config.toml
num_hidden_layers = 10
hidden_size = 256
num_attention_heads = 4
num_key_value_heads = 1
head_dim = 64
intermediate_size = 704
vocab_size = 6059
hidden_act = "geglu"
norm = "rmsnorm"
norm_place = "peri"
norm_eps = 1e-06
positions = "rope"
rope_theta = 10000.0
rope_fraction = 1.0
qk_norm = false
attn_scale = 0.125
bias = "none"
tie_word_embeddings = true
parallel_block = false
extras = ["capped logits"]
init = "trunc"
init_std_qkv = 0.0384
init_std_o = 0.0384
init_std_up = 0.0384
init_std_down = 0.0231
init_mimetic = 0.7
optimizer = "adam_variant"
learning_rate = 0.00154
beta1 = 0.9
weight_decay = 0.16
lr_head = 0.0173
max_grad_norm = 1.0
warmup_steps = 259
schedule = "wsd"
decay_fraction = 0.495
decay_shape = "cos"
final_lr_fraction = 0.0
batch_tokens = 65536
max_seq_len = 512
doc_mask = true
train_tokens = 314300000
max_steps = 4796
dataset = "wikipedia_en"
MLP neurons of a small language model. Each row is named by its layer, matrix (gate and up: input weights; down: output weights) and neuron, and shows model dimensions 64-159. Each number is 500 + 50 x the weight over its row's rms, rounded and kept within 0 to 999. Numbers have three digits each. A neuron's up and down rows have the sign that makes its largest values positive.
After each neuron's rows, "fires before" lists the tokens most often just after its 100 highest values on Wikipedia text that the model never trained on.

L5.gate185:539481467538644427442520507513503501474374498474514465485560497502515545574527463531434431436437529478467491586530519493488483490512393553457493451540474502541460503554475507558466537521436564580481523560394440494452397526599391606532485495506526416497515464497494518466438503505432465498
L5.up185:557533516572501516554492498514539556497466493529473477444466412513505538458525503539473422493504486493489573363513472583547504516552528459568520504566444520493412536511527495518602524483519494575495522365402477455495473460474387503580549447502477576557549435542532501523493483468582545526
L5.down185:468517498536381484538554427539603489578542464529498532541568544521446551485529520459487545537476512540533577531589430452474573480531555471506477533464496421493466481524499479481509505503439477482556510463492515609444586477509395467504540443523482513414490496461504532496423428477372527510
fires before: " ", " UTC", " |"

L5.gate81:607583513466533475501488589540561501515592421445533496540513504459402423486479525505562506523480488452521486532432583452524431407474445527602465577416519490537504444508454470409445490508510606451523457486452428582548439556472488505486547502443508494554483489480516508583548447429464521520
L5.up81:569495549571503506505551581479585531499487483437528510495552504531490510545519518510524482372442518522429439509512582462585576543489538451548487589410518497472403563447368513581543492529501542513482534489432502638546546520401472472505497482453495564459520423464528530492499475524534523568
L5.down81:410603487549530572505456507470441444394437520471477529519543425511508497539494544557521534588437514462482387395463454493557443533488529574500493416456515508418562552508508422525399421497445444497401534473454475499427539520493363485429442590514597472520446521486486493532432509531548509377
fires before: "6", "8", "0", "4", "7", "2"

L7.gate130:587496503591470464499593416520553582442528456409512427451442472470552608515501495527513519498445402476491473503459423510584503498577472565580545548611562372571468499432526626578458477413466574525518614461467520523535499469501545532544450486433504517477497467528518535535474447449448543520
L7.up130:434522449461524537556474450522516531595559468458490517512588514553497513569512582597613548532451481481435440498463569474573560524523529596472477503522480515475484488492495499538530458564506599493583557438370485426522532537444502437502545567556529441461474532612576496523503566561488552393
L7.down130:438489479451552420520492527499533476521437501504481589527352408535514495533568529524554514544515500577404441482491476523544438518460493537428462412477510521524493483494539433495559476556439492474483369452452525402603456556438474455500549556559479532441441503541515606467568499474619595479
fires before: "0"

L7.gate419:516445558508504425431515452440491504474513476551463504449539541569480494501507512523475432449474489546451512456460545535520594473539454491402586531536441518513449549604471397487414531492593448570534531576494547455501545495434504448535466549545440495496552460510506396508554472440465441608
L7.up419:491618487507513449504561556548564493591528480473524512389490473600457466368575472405526509458453551461398496440498510527518484472548480518438469370421494499585504609465495539596395470418466547552533564469430488530544441481526531480542385490480495539553546621494429529592539494499500448477
L7.down419:524526526480475460573505487515506495525527535564493515622593500526471508547454531513490481555502471555557431531437408464472554472558528375536427600497456505431527456471470491518564353473526507475486535558513560562488568558487532460433526461507501474413449526537551574356414561493495589537
fires before: " |", ".", "6", "′", "°", "s"

L4.gate201:490443512560464440565498509399506488508568464438502492550501516460491487511522500589485431430569556511500550419537595513587575484374500450589465523457556596553491446428448526462522472492470624522479527422432536444549371492506467514489487547457545492506445420633491556534610479501536489488
L4.up201:464573507565454486480548470452496507528617354479453515541547499511528569538481505470425447504470531555414534487528533595508521525444432398503535520462480443540484527455529583448508415532511515490453544505439434441509427440550491404506568503554553474451481511541561491563530476520432493500
L4.down201:538498465509466494541480558561505537536448536563486481609482464543451426541509594520501572476540485584478512451579510516495546527477533515461524509552514516535488590560556536500488527458438330508572521569537518463501534553447498474566489504579461455533500479568570589597467548568534596528
fires before: " |", "0", "1", "2", "6", "9"

L7.gate544:536453514408508483534529492595474488461479501517458514451473547513460455542510448502654380504424512559452456520420478523434527470539550513508421509489588439529536440479518529453511437517509527364515524538466468467482470545567542492495417502387574452432504494444520563512450501519493508420
L7.up544:540520662432492450497416534427440553577519483475519574554496475574514513484552456477482529544424549531512402531531550511528462490403430575399420473494516473484467453473431497546484505537421514470504561474437384504554568459468510526535476513328440436551545498445447563478436476451534492444
L7.down544:508481456463468473479536489436539624514549483498518537481477552514507482542504534557511521565480564581540485406565529401549552561481522529430571549465480559577505451480525498504406506539524570526490447465451446544431515458539533526426521487517449600549590522509556506460480527432486546571
fires before: "0", "1", "2", "3"

L4.gate74:565429557454475542446594472486418479541558447477538454445540474499480465410493440520527424479502509433538530510414496592559577597499470442403463506435509556433633534545513488491480500609495467442366484456540494558502509503632519480444446429467466435469517519512542511521551522581587518461
L4.up74:557537543438539485489488465476484441526512554525483539428483505427531466511488449465511476580478581564503509524447493657393433553568502464512554590476556482491453517421458500509575518493537520499627504535503481445569480527526475507430579499502495495507465375455563499575561537534493516569
L4.down74:412462500483490419468505513475381567491458560569447539451533534538477421501555486533515527454423440511494448497557556535552493490370437453483531534517532445549461484535507427431555444416533546507494483539547515541476464516598524453479470468477550531542570507562537464540445506463484559485
fires before: "2", "1", "3"

L7.gate183:511533521450518469463473536518505432569583451520528522507469552507477577497577521454476526599414575533558510618514430483515502471525496476503458484460483395513511449508536500521445504488563494510338499524565467511445497538589502509480482516524547526614549492544521415495475597573454540449
L7.up183:542456524439580538387568513416535447586513596469455573570490550555535463475483475506432353459580536549594514601508452529470476499461457513485485566465446600515482523452489474560475467509440445543528517385473525435582601546540442472464477441495473536400444481474477417411503504514422473428
L7.down183:452481516481498465473545512498573505458508557536561491571501525448486395436434552416525547531553493490520549540401476499577447494525487518505532376423478555528483505497489474459537479604495494430522539488592523384467585373443417493427456546535562539498484495574506467570468513518502437560
fires before: "s", "ate"

L7.gate181:459497346503541495530541574504404523581513476479405592437524431518556525425546444486547520408552551549435484510535555499461416542495535447506607504521411536557586516566386556645493538518539543497450527473562522529477434581523511558543534475555556583586523522592453527553483465531431453474
L7.up181:538582532500516515441558427453598393457443457489440446538410558448471441608445471491458473517596548464551499452437516572477495541477499555517544399578497452490482605474540565502497467516521464533407479476531512486516489481474526527488554457599533456547546426520490500478517497512428574564
L7.down181:505536553502555542504603528455513535615503449583441553542493478474517508566541491544479495464492491497469495535505452457547432541449444500472564489587515482507411501412554606419526466478438559487498531479571472505493492440517581435505457504451562408427525449501586517530522512505452532463
fires before: " |", ":", "ulation", " of"

L7.gate687:454534481478499484409507429514504445397408617567472554501491484493525519475490511517494396477486481561503505516490566467533484492510592476510437521495510495576510529514436500486530553506532565427547597519430545472493504552490578421552476495519519439439504463488404508507536553541384460497
L7.up687:456529554521415500463489451484503427406474524537387454440455446479501551529527525531424539488521528513485492531492476606462466522484442552494527532511386473504606534475429539528483478412553531469486610434492466557464487503580433529485529517533440585549580479530473469474478328471520473448
L7.down687:443526474484572406489542510536519515529624445486503480470401527530550458546488453542584602513526423446483442491510524548399533491433504477418564453486401435444535529516453541425495392491506512575455483420562528498547514509455511437408539488451569550530562478510553554516471456515408521548
fires before: " |", " (", ":", " a", ")", "2"

L5.gate285:503384494593485454460550530522520461502522472501482419512515502453543458547525512490466544494472552562455521490498525468508526551500463400568470522465457337503542527528467481492512520482576475573487542500520486442510456544599441512473462521480558557529497487440513479466456540511587520580
L5.up285:462480482505418530489481595589559500580542520504517487480524541415492474476529479490586438499490463470618492435474554529534494521432461577470502509593552539485502469523456543488466529459508396383385538557540438489529592517473530447577439339507482524496477507482457553531549543478483491607
L5.down285:488494561529483452381575514406587572503478511529513377570536559486483556548415518515488527490494601569513459506500430464484421445668527500553442524531493515507536464523432487570514517475521485479465581534432539576519572513508506582481515543492558492488541562462534489456452521568524475511
fires before: "s", "f"

L7.gate425:474523379513525530497520513517541478523526592490470573473569590460544463507477421534492459449491434522436543474438463541504481513459480498499596508489462581556485528515423487534451600495473541578539421461493494578466521517497502474546482392524477418514482480538512560535441552522470483504
L7.up425:586510493593528541445617520468456457472477550515551549487502487445514521532473493411518616549502472526538480520496496492524467475591433555492452508540486561379592551522484493549499457569451538406562457403549518477560580438515483591477553541453553482457551572553445478479458442408445505468
L7.down425:445566446543507512554525498538495488474486528446461471575532592519492389456588423531548491460538525501555538395416510507558489521432448513449481558656475497621449520471468523564463510519475468478441412497522438555504568419495491487564483419526471394453400536509638535513537488483415477555
fires before: ":"

L7.gate31:484496432524545472463566481485533588502445474499516572462452496551450474550491480444612359506555498481580473456476472459555446470413535478489523604587522450420403444424522475532449467484440444509504444541601458457509556447531540535541411538472523512452452481453577637499523480438520480528
L7.up31:439502482489531498538341555527505467463471467541571577493501435568377491418392545509531473547494498514503489514461505586572444517440469511512463576474494494540410491486430473536488526487480489513490466386547539470541429628540521599455512579536463512552559503483472549570495425443548469541
L7.down31:591568517489509498602534598588575511571470508608489454580476533530470483453522444612497435526475490494514592498553481415522429555434509496526487524457558504567547603487436442470510502517541550532439557489444515429510530547465571479468530489406523552478468542490581541479481534524534473531
fires before: "uki", "uz", "u", "o"

L4.gate512:621595615527483481589519455535523613445485478394551498409483379464535510432537448464478518418462495521462522365520603533504519492468426459581466546481438512508549496443444469533505495434517551547475467498467501558549449468549518374508378504437531524583506578542399487539550538498547532403
L4.up512:530519523481450571472507484479521552475479475430446541490463569471491471496466436437411521517524623464551525535496508527470500513472479530473566459534416486465446508513503423434609469525554537441458497527494490558539501563563461425431491551536473553492470482471415461506522537535517538458
L4.down512:518480536504608483582533507429475533504560564568518489475532485541482447406552512540598521459512423448432499524495546493463535480496515554548512479497530534483546483477473513545482497416514563531480546455467380457602586503473480522535502489613447519480450610367435533548533536531419460596
fires before: " |", ",", ".", " of"

L7.gate673:535540412572460527532461502520576574510606552475499640532509524536514530569499523534596544509482509500525487556466508544574415449456548536563559606444468484525520544580453509650488534410509431486462517538582578482546523481494582408514427431476526407550499509543473549549522546528396540477
L7.up673:521407471481350508471468507541587507478515490606540513478541507527601383515499551403463484381469464460584473459431541499525437577443467478430426461604424467540507499446537512507513537476563515497525457494498513561459488554473493514457548438438516500510504429503425528561476556494485537601
L7.down673:451559558531547478488443609535486464406456453502446477517473531488491518412505513489562567530455516586534497560484530495492582544515500502451455457469515482455434516462381453478404506464466432440486474523540437483468437539508501398487567491616458502539527553509503505492481543416455511503
fires before: ":", "–", "),", ")", " (", "):"

L5.gate564:524420485604510427505495458509514528435544429529456480491403493506576476475417399537548464476600522529621469542462469476539511464458428522434520472490483542461457523395479536504507528389581430541553509404543441481485529484494500583505566425528529545486511404633467487478505457558499435545
L5.up564:483456604531411430559434523517560522546520558487547559482470445570502526505554469507592549540521406502503485492468417431478530474440478511473474521433437457467539504513447487456491469466446472569535454507549487431516479580446557583431389557541449461522506589393443474441502500592450435458
L5.down564:369509473603551485584572471525467468487532518472534555562426547499521467491594373324462544488409491526468555545537491469529469479574593495519502492519497532520531545453445587501506494521513433622421491404591500439498462591483393554546539433483520519475449602558470484510453561508522446563
fires before: ":", "v", "c", "nd", "id", "y"

L7.gate531:487501435468516506544510463573458478464504442486584428559521489489462541485421485567486622513486492485542467580513509519548493509551501563535422492364467524577480559534533495564456536446596342515535522520478475507529389522474473509511469456526521494535538527502494554479512431563495562489
L7.up531:422384555446509549519416543525455491480498489469534471420591443493572505459525472467487497585410461444510544543373595560522426573527456457521457560549399539451480628454535504448492460494497422505535515416448550481425584487449444481567528526500488510447582517524471500512523519526529537529
L7.down531:475449486509556636437525531501427505503427479404518559519468470552494533501511428497521605500463527553535511487492483417444406464379551463468545451403508481535630442510503582527512482526544562530485422515450504520511546639460542422534468495477538410512447487510465548486483483477563573451
fires before: "|", "-", "\n", "s"

L7.gate598:443393563565473414545542543501531497516443466517520486484403486578529553398474439500447483584414523604551551446464528514515551507603479418440529489408491386496521459526477525531461562577514538378483616439525563578554447557507507463533429521461473535497469537533459514520445511428502437539
L7.up598:571500548522560490497503523396468463511577513536446443499469377483556505453550471552399485548540546576530604506469515562396467485457556455483529498530527475492399430516465525445502507433410392444468567498543491457500474552434541539575456546442472451374597419514469490504495470567562491525
L7.down598:494486563563450467497433535492556460590493514551546552505501544479538463527478474571416526561593563580617541530534467571394467514477438543480532556496524441501428471512466459479622378464502526499422505454432499506502552480432510533502545510521441523464546467486551525512569509446582564501
fires before: " ", "0", "3", "1", "5"

L5.gate471:533472451477644518480557482525566503399474508478507562460485488582522499525549545475491439435498462423427476526434471499626469475442442476533417503510561484423468538418501478509474498474628551531484482540425426480546529463362504556580528539578533521539600530537445457570494600494506543443
L5.up471:448576527587496478482551482467579568527523530513486468467435556482528569462529520473522573531446583401508534425529547533510589547534488506452521472495507441413473522442521477518488483480569442561488497509512477560580424419460530451542502561559548487506456468514471494542472423570479445567
L5.down471:536435534553510509491527449499504533582543473467462514568483549478521471537433374501474548499497605522504585455621552637414524553527458445448534460549571527507585540537538473508526538536431445449556527487549528537533539548560405460430451460558481493562508581453475508488559442520494465504
fires before: ":", " |", "′"